MLP neurons of a small language model. Each row is named by its layer, matrix (down: output weights) and neuron, and shows model dimensions 96-191. Each number is 128 + 32 x the weight over its row's rms, rounded and kept within 0 to 255. Numbers have three digits each.
Before each neuron's rows, "fires before" lists the tokens most often just after its 100 highest values on Wikipedia text that the model never trained on.

fires before: "\n", "|", " ", " the"
L9.down324:156118110112085153141136088116123154155118177143136111088148118118140155111102116139102043124184149128139122226107145126121117131128086161128172114048158143130130097106170094118116144120130139162141104181132048125137153141110122087168115117180077202187128152127200113119139122089182084117

fires before: " ", "\n", " |", "0", ";"
L2.down655:155111088190111118144151125148185162130133104187084148156130133125106198176151091106086140133143130177166128137147131166107126117172152102081127102123082094131138060143081067116158180170169125088140163155121130186085130085088088149117088120145165130150118119144142145135104109138153141207

fires before: "s"
L10.down701:127113117090163188100142144076163184110111135146115107157127073112103117144152096134130103092133131158135161091182078158150119074082095136115112112106145197134065175104141172177158179159153087146132136052123124124137109110129125080103068096090129141092146104163144146089092152092063176117

fires before: "==", " ==", " and"
L9.down653:089148122121146091094167181109138106164132088126168141185099181182131095087128084158098104103119153159132126060059137105137157176109165067154128101110130097165145153141073167112161106115195118116134090100117209072146144115139074107078168094162110114125104072123139146067102148163091166101

fires before: " ", "\n", " —", "ler"
L6.down304:136130122222162135164139166120119113147109082170112107092115147128156147174179109160102098104073134125150167051148197068137146111174106131051089127146160198070134152119117131149124108147142131124148125108123102129121129146164154112060153123116109102142129151122117120143136134074137125172

fires before: "4", "2", "0", "8"
L10.down551:121114145105144160077178111076173124198132155128143130145173096157098117117162119121135186166104083128153140166089122128087107121158057168095097095097166088116091108154090136157170158116194126160064139156125114102194103134138111175127116176092154142121103164095120077123133115193095141186

fires before: "s", "."
L2.down986:163118121082085120119164140119138075116153130066155124160106126091154133091084100143173143105130136116126170116114093062081173149102150087128100168107111162195162106126106115133149173144168170157179089164143125182105108123089104149103153114077188080158158117113138170063146132120137123103

fires before: " ", " Women"
L10.down549:098176160106096084126135112093128104165155071166170117089076175096181169103137134100066109123178129076139125139078140126164161137149130121177104153119109102103115083123065106127098142113113140130142095142133177172128136102110192110165121158106059134118129116147180152176082156155069101158

fires before: "9", "ic"
L10.down79:130162138165087129107162022120101089137136139132108135167098122078121095133112090127196147122161163187130153141153156132115190152147100140124113232087140126141143149120112055115164206161084154134109109126123186131184161163111108127100156151070117090161117101110108077116061144080131112117

fires before: "\n", ")", " |"
L8.down351:088100138144150141056126185089090117171157152166127153064126160129153129100107120103095201079126111145155139147173083162146154124156163134126108154138092099107148093097177067118071108126158104107147156158136101148163099141128145078125126106197138139106153066107145135103110205119154106179

fires before: "ed", "s", "d"
L9.down348:140171131094138145053079115121154119137114150128144091125170084053124175183128105144186110181049074116142091120110153184192134190114154201091097162101133101095077140097152161153118100149141155140064156168135095171144136123153155141100124125119112144077194135126147173104093104173103133135

fires before: ",", " he"
L9.down350:162093167143165130160162113117103150187225120122096106141129104148106126136130143114175113124135163190134157142110101116177145188085171129123074167127113131105095162104103102146109114099179135114137157127057131160162144109101167136097129122089117140103099086132141087110136104162129102125

fires before: " |", ")", ";"
L8.down164:092111174100122167113156182117093163209111092098124133130128112151095104116139126152129127120120084143091168173083105166137073115116183178113120102152167151163107192139100111140142191111078153152145148155182184097149132160186103086155124138137098176151067160067147141120172091128114173123

fires before: "==", "===", "|", "The"
L10.down15:117132084146156134106135115118125146115094120108108114097129147095146184135089167134108121139162153113095202112076097086089149150154149101154170109126110191122185143140173147166133140106109143078156167140156092143138097076224120122171122133119151156170096120127142052169108123188098104098

fires before: "1", "2", "-", "6"
L10.down857:112105132098129137137183144119084107126135148119088110070122129151146111175131194104128116122124113167185137147079102147100113105183072096117171109119179138143142155111104153139159132157112106088145105090131189140164142104043118174147189095129131109090151143207147120136143135154117178115

fires before: "3", "2", "4", "0", "5"
L8.down801:043162072084109130123101125095144137142136122144123150111122119107176115166128088133139154081099132142193088143135132155082084138159147167080125157084140148086140144121175145127146127166064144067155148109118166088117148171144083159135135144168140165138137128152099133128137142199143117114

fires before: " |", "-", " "
L8.down884:117139187128164114149091073107058090171137043087072096096088170104149105190090160149149045143128169095124114104118120109136175139109192094076108113123112152151076150147105163128134100097114103110072127124145174102125139134161138146055152119136113125176081131063112143132110123157150117098

fires before: "0", "7", "8", "4", "9"
L6.down571:145183109110114173109104142145100129112153173099093179155114115132155119129131170152121095109113179096110128126173101114148205175136092115142103172148119137140132161123125089119117101146128096165157128147125104212129118163062083157166064159115108067106143112148141119115121156100141122117

fires before: "\n"
L6.down331:177136107140099097134095137112160140154140146148116191116137143103131119163117124150120147116135151093176115152126167159151084101145186155125146140133196156164080144088169093117112171052136178069111111104090192129133174164141103135083177155138133081130146102093182139165141092147143110137

fires before: "1", "2", "9", "4", " be"
L8.down648:131132091097135142149126080138044177166056152105131110131151115130081140160122142095122085103156109109112177104154111142143151120136191102122113126085106193163094132193141069118094148134172154186111129144107106123117120176130129153134105128095171064109099107135100151100075127121156135128

fires before: "0"
L10.down274:070095144062077091176159124149154172097153095076166148149055133163143122169055083134093168172133115125127160114136152109179138160143176101147139134144154088108073090150169128132105093122115096097145124080120131147078146124125144144110178168145136167108103151063145114126138119152135181117

fires before: " ", "0", "firm", "\n"
L8.down1000:111080134118170134154150145108142064064112186113095182069117112170133094121137139118132166131151174112096218101095085156094095125107179121153109087127151101086156106088164169119114086171089166091120105118163126092112123142124195093113093115082112217116096096103207072165115148109182091224

fires before: " ", " the"
L3.down655:087127183179145097177104093096128104115173090163164112183174129103160097158098117224154107070099136140092070159087120093146119100140150124129124113158082184121169139137123124153149136089152125154054140063121131127109099147127088171051170115089140110156164183185118154155159138144108149125

fires before: "4", "3", "0", "7", "2"
L10.down500:185106121095136096195118154136091147106128148139117091165148153073115112139119120121101055132154133078148129181126127166152129101153044180046087105135119120092206165157161166112097168159146142110170077073134144105074124131126121162094153116140194100125101157199136147195155173143115155134

fires before: "|", " a", " as", " the", " \""
L6.down928:127141103131122135147131115176132139173153149070124155088129168156079133116070075138120107085123116144091155099179235175146181143097155146198115167126099112090127134169119124092131180130159146180117134068102148128090132098128122107155103090109127131149103132105096150142162107214120135149

fires before: " |", "|", " ", "\n", "-"
L6.down975:081119161147132117165137102161175134059136111103100152118181140120158108105089106137135139167148026073089211087120120097103152109132116079137110131172102164132172084127082115123147105131105153098120132110118142162128147086103090085080086138124158097140147189156102097119095161132109076115

fires before: ")", "),", ");"
L9.down386:086114087138122141140138146097174081147084125135076129124112125132108081086166143109190101157158150067075188078166146126159159161128078163140187169089100114140135087128094128156124188155109114081073144075113133110077111127153133138105180113113156163137108085158089194102134157162203107154

fires before: " ", " of", "1", " in"
L6.down1007:113103131145126075146089098162148109115140147154094081136103131116086134100169107170155105186087178191120139175180140120127189151113124029101131149137145120063116131135119136104133176105170159181091141135132099152153130109181108134115089085139149128124175153116141136105152155143108086137

fires before: "0", "1", "2", "9", "8", "5"
L10.down825:119142157183134128116121073186073154126135085152096098130170079189124139143140143095191177146104134050126138152116149143080127147145156160118154092087213090139100147140106072084118108124113112107072181110110174100152169106157154153112127180155146118131091120161156152127050148129060106099

fires before: "0", "9", "1", "7", "8", " as"
L10.down661:111140138131071114174118199123163092170161133079091103161173119121106180129128140142130101136126099173130047119138185151152139166159127207167112130171105207117135061139140128195147145112134082124112078172092195123124100181160091118089148117075165061170092126101163093097043184159111088122

fires before: "0", "s", " in", "5"
L9.down657:126115131152175156164077134112139154116137106167119135120091121173146114153092108090184097099104182154069173132081168175134176116069139116129076132152101121154070116094153112133191120129098151084126146152148081118143121123144153197140149124147116142111089117112102100120110082120140132124

fires before: "1", "2", "0", "8", "|", "9"
L6.down850:136115149165146071105102121158070147085130134165158171165136157164094163106083097137210169172166115149162191155152113116111172166181093101153148151115175181131147104148148080137130084137140136131093049132094175064116102100087100166139137134146142131143095122135178110130118162087121157112

fires before: "9", "0", "3", "1", "8"
L10.down802:057139166114149153069160174098152080080142138160119087151127141097136149148148111209127148097092148048091110173158146149089106169165076113105155110066147183087102178113086175149069122068150093180100118215106146148154148114136130112127117124182188156151090105098082117127067166145122184115

fires before: " of", "0", "6", "7", "3"
L10.down756:062126163080094116120144129109146185087110054208179148107167171132162109145134076104099118127137124148104113203129153135098071127165196095093094152145150111144057127100108096117123178104134144167107177132102167115143111164071163138127065152097152156116094143141129140102100116106125154125

fires before: "2", "0", "1", "|"
L8.down815:073161106183080111122122019137093094128164138093122179084153122133214124116139128122206140192144128119144165096090161079099166147135102050138185105117125074128134117151105138147078063158055115115135140162107194095117146065151161117172124179138163138121147141165080186106182172110138101165

fires before: "1", "7"
L10.down181:126128147073190083112132118138170032136127173170101104089138153143127161085140159095079094110168147146117160116146164146076107122153133203134124139127148174183142137103197117166091096146158104146129163167135162099117141199159148136151126134145103105124098081140109172099072117164138150179

fires before: " the", " that", " a", "ed"
L9.down978:110164155122147098124133120139139138175107137126122141157134153106080135069123156134153072171140143099124150149124085102113101099081175142132124124110149068145106187090122149099126116134103030168079189119142130127124050131125133122100154095101179097156144152200085150153167121089090180093

fires before: ":", "):"
L9.down485:109122128137173061134109123138069073115129144097140136120120157087137101140128143081130065147113112131070108115111130167116117165127068093106166160154172135089102153120113096180081154146152137091060115147165086098143139097123115131126185073137182139163144150175114091066181133175158109108

fires before: "\n", "-", " "
L10.down838:148116147108133076070134122116138123151122164150159101138096101087191098160119156119146139128141073181120097153129171166068127178144187067092105104140093181136148161118083170161152083169168106111193104116176156146130155137155139079120108176148137101141161173083158122191121110162147136130

fires before: "s", "es", "ed"
L10.down128:136097108175145142113138114095173134137131135112108154161134121171161106110180180144116105156139137138098086106106166158073146100109120174157109120160128160098128072036156148149115236118127088121105111137115149147172125135062170118145102064110126154147085109104157190137180116078115097119

fires before: "2", "1", "0", "7"
L10.down991:158152090056138086131131129108111179105098115143140148172135107101150076091115112098147110136103221158144125160136127081124124125126130118173106114093141109118105151147105111102165147136096095129110090090135201148161100121157145137159132081119130121109171073089159102134077161100134114161

fires before: " |", ".", ";", "s"
L10.down599:103089122118152120133120114132078113121108140098077132099129126149140155173106131187130118161153136199085143117151117119037077122139125123178127110101121170112119105098148083168140061148139111116127152080122151181135156124133131102127120119167090158095145117101138131177094172170120119061

fires before: "2", "1", "9", "3", "6"
L10.down689:097090136083130121065141156141180099134148177148099137137177110156145140143096091090124123137109080084129077173151152163142118118141142168092183132177147157113149101193177178111157146133139126127098110076092112155142141104082131092140142091157112144043119123193098107096136144169055089154

fires before: "2", "1", "0", " at"
L9.down533:115087138161156155159111150137148128111090154085142138106130116101199131110115134136104091175121118094134111143141176172186034076143069102110142118109153115140113169124131117107112135109090103061152147187183064097114132156120076106114146103080135120162146096133161173124132104110064117147

fires before: "\n", "---|---|---|---|", " ", "mb"
L6.down485:089141133122099101174125195128107185134109137196133161092075091101146113105149124146132177113127120141119065171164114039098111139152153128157129180090112109115083173136160157122139182092166156133139100138105124089191133123147059098071115134142189103139137127133152087124157124108084178123

fires before: "9", "0"
L3.down28:155187153081116158137128177102155205057117188063108160132156093100092127116090188134133192139132168174084144142157140094096058162091102082146124160129140134112096114057103149130155097207138152103112157144089080089144130131140127182103135114096136157092207129097156146159139063157155111098

fires before: "5", "7", "6", "4", "8", "9"
L10.down440:136150096109130156129139122093137123151140119114105082147137102161098151120134097080078113139143143160182181099192177114141110114117139131150115119152091138139150145156066120099163100125079132193152111107127062160106153097099136166204134110130116143132116165139124084207127161189181130126

fires before: "1", ",", "2", "9", "5"
L8.down901:150091178163123068060133153093111126200160158108120069154172127146105186161149129130144133067124077141124088142062130151143179103149106140179152092120156103112129109154119102143102119178159183146146130139098083123162152113091085091128150183151166144146115105150129182118081133112054119148

fires before: "s", "ed", " to", "es", " |", " on"
L10.down224:123118102186131170149114110122085126132133136177144087098155117186151125142137133112155084155170130145123112113173206209177115080133108128084113150118063210070130103100142107057128085162124120111157180138124148128195107101120181158142164113094150081104153120158158107063141124103140130065

fires before: ",", " the", " ", " he"
L9.down667:134113115065203125142143160083164136136084112154082117092105117136156056148081103076118149143147135130071127146131110159125138158123123114073122181145081069183088151160060100131154179194158101066144077120130138145129049127087158140130153145153139076117138105122136145099192109118184069122

fires before: " of", " the", " is", "s", " for", " are"
L10.down706:192153135080142130150174085096150085106151156148100167171090124114148123146140153094137159115118140145139088162138182147065156148154179118142093138161145134126150164132217115102068170157151130087156109101103142137108141066119109120153192142085147079129129114168213162181118102166146128137

fires before: " ", " Total", " |", " debut"
L8.down102:122142152136106136169129115079095117167098103120150104072147207149133065142072170110173158123179071144093138193095122108129171185191108155161125108078133091119109094138070115147112116153143091097130146092064120121136164125172130151128100140108101086121119099122120128149165117149141183104

fires before: "\n", ")", " a", " (", "°", "s"
L8.down250:133074103099141156135158119146090176116120110076084147065060139104147130145131090088058181099112096121106179111149127152159177132099107123144152059142129126142135141112118128132113156139084100095087104146115116103158127212154121101127145112112077149118175092146116163169191125110105134178

fires before: " ", "0", "1", "3", " |", " \""
L3.down864:113154124124144168104146073113062137098094091137115079129162124158151077128195193108105108080079109135156137185127115125063125137146137162137069137076188153108156180161120146099099143105119131152108123148118073179129060098090108097041125151119142149084138132138085176163103214119112084122

fires before: " |", "2", "3", "1", "8", "5"
L10.down835:174112177148107085147141109187112141124122174061159100077144198088154159167136155116142081064113076139113144104144085102120187111103144157137159163117163098134105119061140142124129142079147143098109131149064211151143138124125159138123099112141134126093091126116079144123084099138147150082

fires before: "\n", "ash"
L9.down988:017141043186132140227123134133136116147193063123140172140110130123110131152118093108183172130133164107115159133103171135145145182146114115114154138106136120097168109155143108128073130117123128126097129126064106137153130156170138050177141115124161182148150156021106123157133100136059112141

fires before: " ", ","
L9.down434:109102103172062107166106174136120079152112124132129094131146150141104136169154091130165086105152155150101164103081121156127139146145157124125143072117129091103128083084162164153160154132134164116066181192145124088143093143163116161148130089107093190170132140112111090145093184100117128153

fires before: "s", " of", " and", ",", "==", "==="
L10.down934:093110165109182064078141123123198158120106122138142125131142142152185136136099114131112115139073183134090086088135116148132139121195162137159068125137139085071151164110153132136124162163186155144118163109121143166129184104099109084128156120118110151106104181094114171101071136122101096157

fires before: ":", "s"
L9.down689:138125101112187092124143127147126153124153126149125141170156147135070098105076139157068116129103130096121138128114131197120097122087148114102121104114100115087123137075082084142085107105163208077060147209134098145124153138099177050147151071110130099102060113124060112125101132145109110119

fires before: "\n"
L9.down716:148140127131131099129129160133100100168118146083077131082079160125065147137136129161153102107145163153098097168146116171195115130131081143090151140157112094111155123110117096113181118064141115142096086050080136091050148099151112101109177168138085115185108155114143090110105081185104128144

fires before: "0", "3", "2", "5", "4", "1"
L9.down831:081104131145107108110129138144166105164117121081108085149181176064228156123121144098121120140184127140122161130075134184164104128120079185101130115105116128138139141167071132189140185180194118130091185122170144124127124103124128080112114115158137135132103168173181152127127147081070118148

fires before: "0", "5", "3", "9", "7", "8"
L8.down646:127123134078087084173116157175115122119109129110144126146088106113108154173153131119071120123080103175150176126129174156085154109137137141108144131116023093171111112115112140138104152068144152194138098164144113131113082070140100168140149184137113142118123147136173075142116093155098176125

fires before: "1", "2"
L9.down494:147111135096157152131168111122080110149111174102112120113176094081146150116132123133120125212100202070113156129144149137098141091083139080125118113124074075122117118090163132079168147141084145102120102184130136142125151133193136153137115215112137139138166129167127118173146190123097170156

fires before: " ", " •", "1", "–", "3", "2"
L8.down541:149092121111117141089119089068123067135148149100155095109103134158164101148202226129140131125176156041095091147094138093193109139104086104109172099141103074117196133127138134046124128135114159128124138190117162095099151084134140136161110142103102155143083188156165138146095145135153108109

fires before: "\n", ",", ".", " England", ";", " |"
L6.down569:175155205123105143116135068056167125097144137149089106079117105142131100129144115156181147136089098152135146102094111135153134163154168143113168113115160169129189098069131064099104101130105100124147155136045120167121173118068109173040079087164106157152121130129093124161138148100092176138

fires before: " |", "2", "|", "0", "---|---|---|---|", "3"
L6.down62:155104134167043177117116155164108130137146097112113097114168086102112093125103090146154095164101160178141125037127157170144156180102148105196128135153114139083172097080087155161142114156169095095195057140146090114101124148127074155118123131144090085115107061126115058108071110112129137119

fires before: ":", "\n", " /", " |", "---|---|---|---|", " in"
L2.down441:090147100168127153055115130129141132146130144102133152109103105089139161130138191163096103122087125125116085081123162111093083168137097191144089176162143105112127138116132181112138106074069108122179145122134144158103116145149096169098110096154125144123164102102066070153239130072127110129

fires before: ":", "s"
L10.down308:154130138124186160168167123126142116099068150172180187171150118136124116122129068133092109107115149177188120125110178109155176155130098081161102166155122105099094144079113136116168089086110064157164136141135119103129148127112121200111137093094129101140150142106126124151123112094122171091

fires before: "9", "0", "1", "ers"
L9.down355:164150120083148154079149058098130132091165069122125168097152108101155112158157125073173140131156145094133117106181192143101158122111181090149139134104154128118124110135120174152150168111102140148122144151144131103134078172095185163153075084169104166164162187114162123099149105120121097216

fires before: " |", ".", "s"
L9.down523:113120074122156107077164174091088030069187157177140175129111152162172173128185154043148109126146163171106170124186113117171171150139119187114134125083078101110086125132100080086121137185118098132116076133124121174132104149147146137146106134115137120086155146112169105170232105143131133128

fires before: "0", "9", "8", "3"
L9.down551:134165155100122101127082148068096131125135157096099138161194102115135120131095120141102145099130122107120128160085105065110086112083093102133108086105112140120141136084183098138129125140111055058122138135150140085096118118135090108104151185128108115173169162147201128179127104185100138130

fires before: "2", "3", "4", "1", "0", "tin"
L10.down356:095101131170077152174111098179141111135104076184112127135138122066109115129121127137171137113106087136107154158170145125160176140128160140168135111144066124099118129137154160082133128168184127055145184094137147113141090166125104167118136135106115112129110155142139245118138069086135041159

fires before: ":", " |", "s"
L9.down811:171100071179148111139120068115112090104091126124181070120186126136140211156117059136135161098106187180174146144115165084090164137153149126164150145096132170144150193173147123156105147138144105099174164151156113124093109124141144138139139144183120124134180120087116133158126132095120138135

fires before: " |", "\n", "s"
L10.down908:081112134139148104107141118151137149106095125158121114130124126105130142138130156047110139087101149184143129112085076164149106105100116086171171103138102153102146106150081157156082114185136133148103136155123129102132052074113128151156115135076154169145050171148093138146122131140106142156

fires before: " ", " a", "1"
L10.down850:144094080170116144140143072107155092128173170071126151131173072132098151109180135122145159155128178157122213124099080164085113133131139093114194099089108129158166135129162149091108178143118161184091092131114132148151139093122064097135115154131145140160167155146114144128165043143146125108

fires before: " ", " June"
L8.down591:134062186136103150106182112153131129108162161054145159063074126157142139101142125112100121116115129154166141132116179087120175144100149130132175131156067148154120177119157098081130133115094093133111115088172180155112075117152104067114099138170094144124149136120148139165150155137114109112

fires before: "\n", "ock"
L6.down973:140161178195153116099124138137155131136100185168143111124145196106070151137141145160146120136099164120102098131090187125137114119146122188132158115197114096154144102081141074116121076086142196154111084084094075129083080123144128115114167096133137070114179062183202140167128122105205164095

fires before: "1", "Pre", "2"
L10.down449:106133126099110155155129179097121103179113154115122082092167109124157105143183132160110159167170086162128119174145077186115116133095151114140141131136131133158154123100180097175172132176140133164136071125121109103168111178067113101065178129096122175133158201160117105096121174131125152109

fires before: "s", " to", " the", " from", " with"
L9.down521:153102137158099154078157123098044129121097165174170109155124120139082201161119179163194118107127150139150090144160186177158128149182077114102142122182162129143109152169127164146158112118133090080149121103093118144228073168087178147110113081116163105096100118124139115134111163181137078085

fires before: "0"
L10.down772:090120161142147075129161123144138151181132121109127154145111147082188118133106104141121126101109080091084139130171107133144153124134163144087110080125075093187187109073142147145122143177075123094120178105152167172111115121071064041116148088004179137124094153130115173105131123131123078141

fires before: "|", "==", "\n", "The", "==="
L10.down381:132154156191160151081107090159129140141146143087060155151157126097110083154126183165099132118105179059193122145107103115082131126116137173155077133151080140179148130106144080086144116101107135148097121114067157145128113093195100170098132167051168107111123155117138171105075130159092132096

fires before: " (", ")", " is"
L10.down567:170098094139154110107175186106146133166154119154103149152060196115089141093131136139119079176111157078096173075130088146143140146090139158102132154077125113184121108109090102178143142101176157106158155097100123130129115148163097150131095158137105152087163086170160082137044095130162100177

fires before: "ed", "s", "d"
L9.down761:127123125150148120134149141106121205111139120142121139120087111127119132066130105186056091159066125085189210076099118101100166159066129096115154100119138155088140128089145087102123113153147109108118144142177103176084133147179118116119214155145124167168181175148112107140118129100163118186

fires before: " ", " the"
L9.down221:095127174132182121112123099136157123147091132159159181138112105144087112129140100096121101124210115143091173073166160177093168151186122119150127146126125116126089045141094137144171080120114110072157106096146102149056144151103070131114134142127091128178183206168173100126128118124135094167

fires before: " ", " the", " July"
L10.down693:153100126079166169155145127110169118116130141142164120147113084117163066101122117193162143174105205131129166109116175123120112204116155171118107097063165154120121124108114091092121161133136153100144133168139106117096139112121151143147139146106144105130105137120161112105113176140078084152

fires before: "9", "8", " of"
L9.down887:110164103077116150111117121140118180138108150147137134099165135103121138123094191118136140119128099148085123097130066128075128102130127134153131160104118110191166100101188113117033135079094145088116176066129155166168207161141080114133139154123090153117174128144087104153136090124076148130

fires before: ")", "),", ")."
L8.down723:085130107159166131173104145079106073091118097135148078126100159107085058107127136111153167067138148105112209089135136135142232151098103127107190175108108129121148109153126140198100145143119130150096130074075137156123132115134085121094179126037124064113124101143124152087100134169099099111

fires before: " |", ":", "1", " ("
L6.down1005:064176192067150103096084059122170111100123113205174122092133176134137088163130125068111080215164102163146085137155124106119120097120124088101103082133095129112168153085134127067148185134059126153111101123134183091128175096114114156100146106148167110095143135094145126174145166125113117130

fires before: " ", " |", "2"
L3.down654:065088139122202167126160120113135095157129123120167107126181140145082129075138156150182081123133141179158141149135058166154115104136121056066124128163157144108165180155180143105111140149032107157077116098144135116116160141145105116130147132144137115130099118115094140108175132146106092134

fires before: "0", "2", "1"
L8.down165:173179087128120143114078084106140127094154136066167133122147190203208166132088075120108111179154199102159132084150172131137113140238111174091163101104105108148161145156099141118109132106155151108095067125195115131154119087162113158120145145173130145097149096129105162103140123107119109180

fires before: "s", "d"
L9.down877:111135092120084148060103119080124113162110144145098153161175103108134113150126160106148107133164130133158122134185165072088156112150169083101068082207129136167101090137127152115145108151089062129104139140106120103147112160131135115140081154096095144103224155113200126194208131094081129128

fires before: "-", "\n"
L10.down638:091070092164179141149181139124054148119139145110085132101087083136105124148119124077126155086112120092142103115094110142149107065123140129121112146102088102119187103108134134121164062182112109105139142128136153122060115075072191120185184162119074140125158181205139121113164125135070110163

fires before: "0", "1", "2"
L9.down390:124070096126087089085091061152153096123101140086105103089114108153162159124052116180128119107109149166128148158192116165176045135155128089122163158129103131194104128143130126129131181138141153151115109161096131144146159124128160041119124157144097080139127157148161151184149159146136115144

fires before: "e", " century", "es"
L10.down946:119143149149167100151145116103075111120163140077167172122060162112075083165169143200148086090139096079141174103043081124142175154116134163146121177126127119150130129047127140128125183147128125139147083126152194206123119130093103038152129116137136145143227127114116135106123111074115115189

fires before: ",", ".", " in", " and", " for", " that"
L8.down836:107154167119144070082162101117163142135133131107116134064130099121093118180102130178130148115135156129155042109168093086181112186156189092144123111127100086120124100133135124051081133127128093106179061068151154132141108167107137179102103185157118116097186168112127093157120145129156104161

fires before: "\n"
L2.down886:120165071134105156160164167153177101116158130133118095144172167131100079130101109101119147164084131077140120127117123140098134078101183065129114207137153138112054171137117123087108132085056132142101174064130103159105159106137094135104172134153105127114071120107041153152158144072103106114

fires before: "1", "2", " ", "0"
L8.down908:118171128128127089110134114161166108114101166126139073147084053142157143103104176119142116119091108079160152088186162177158151133132115053138104065087156123112116083091075139091085138134118130140155063158067122144178094071124202089134158130140144125135126156101114137069103137111073184138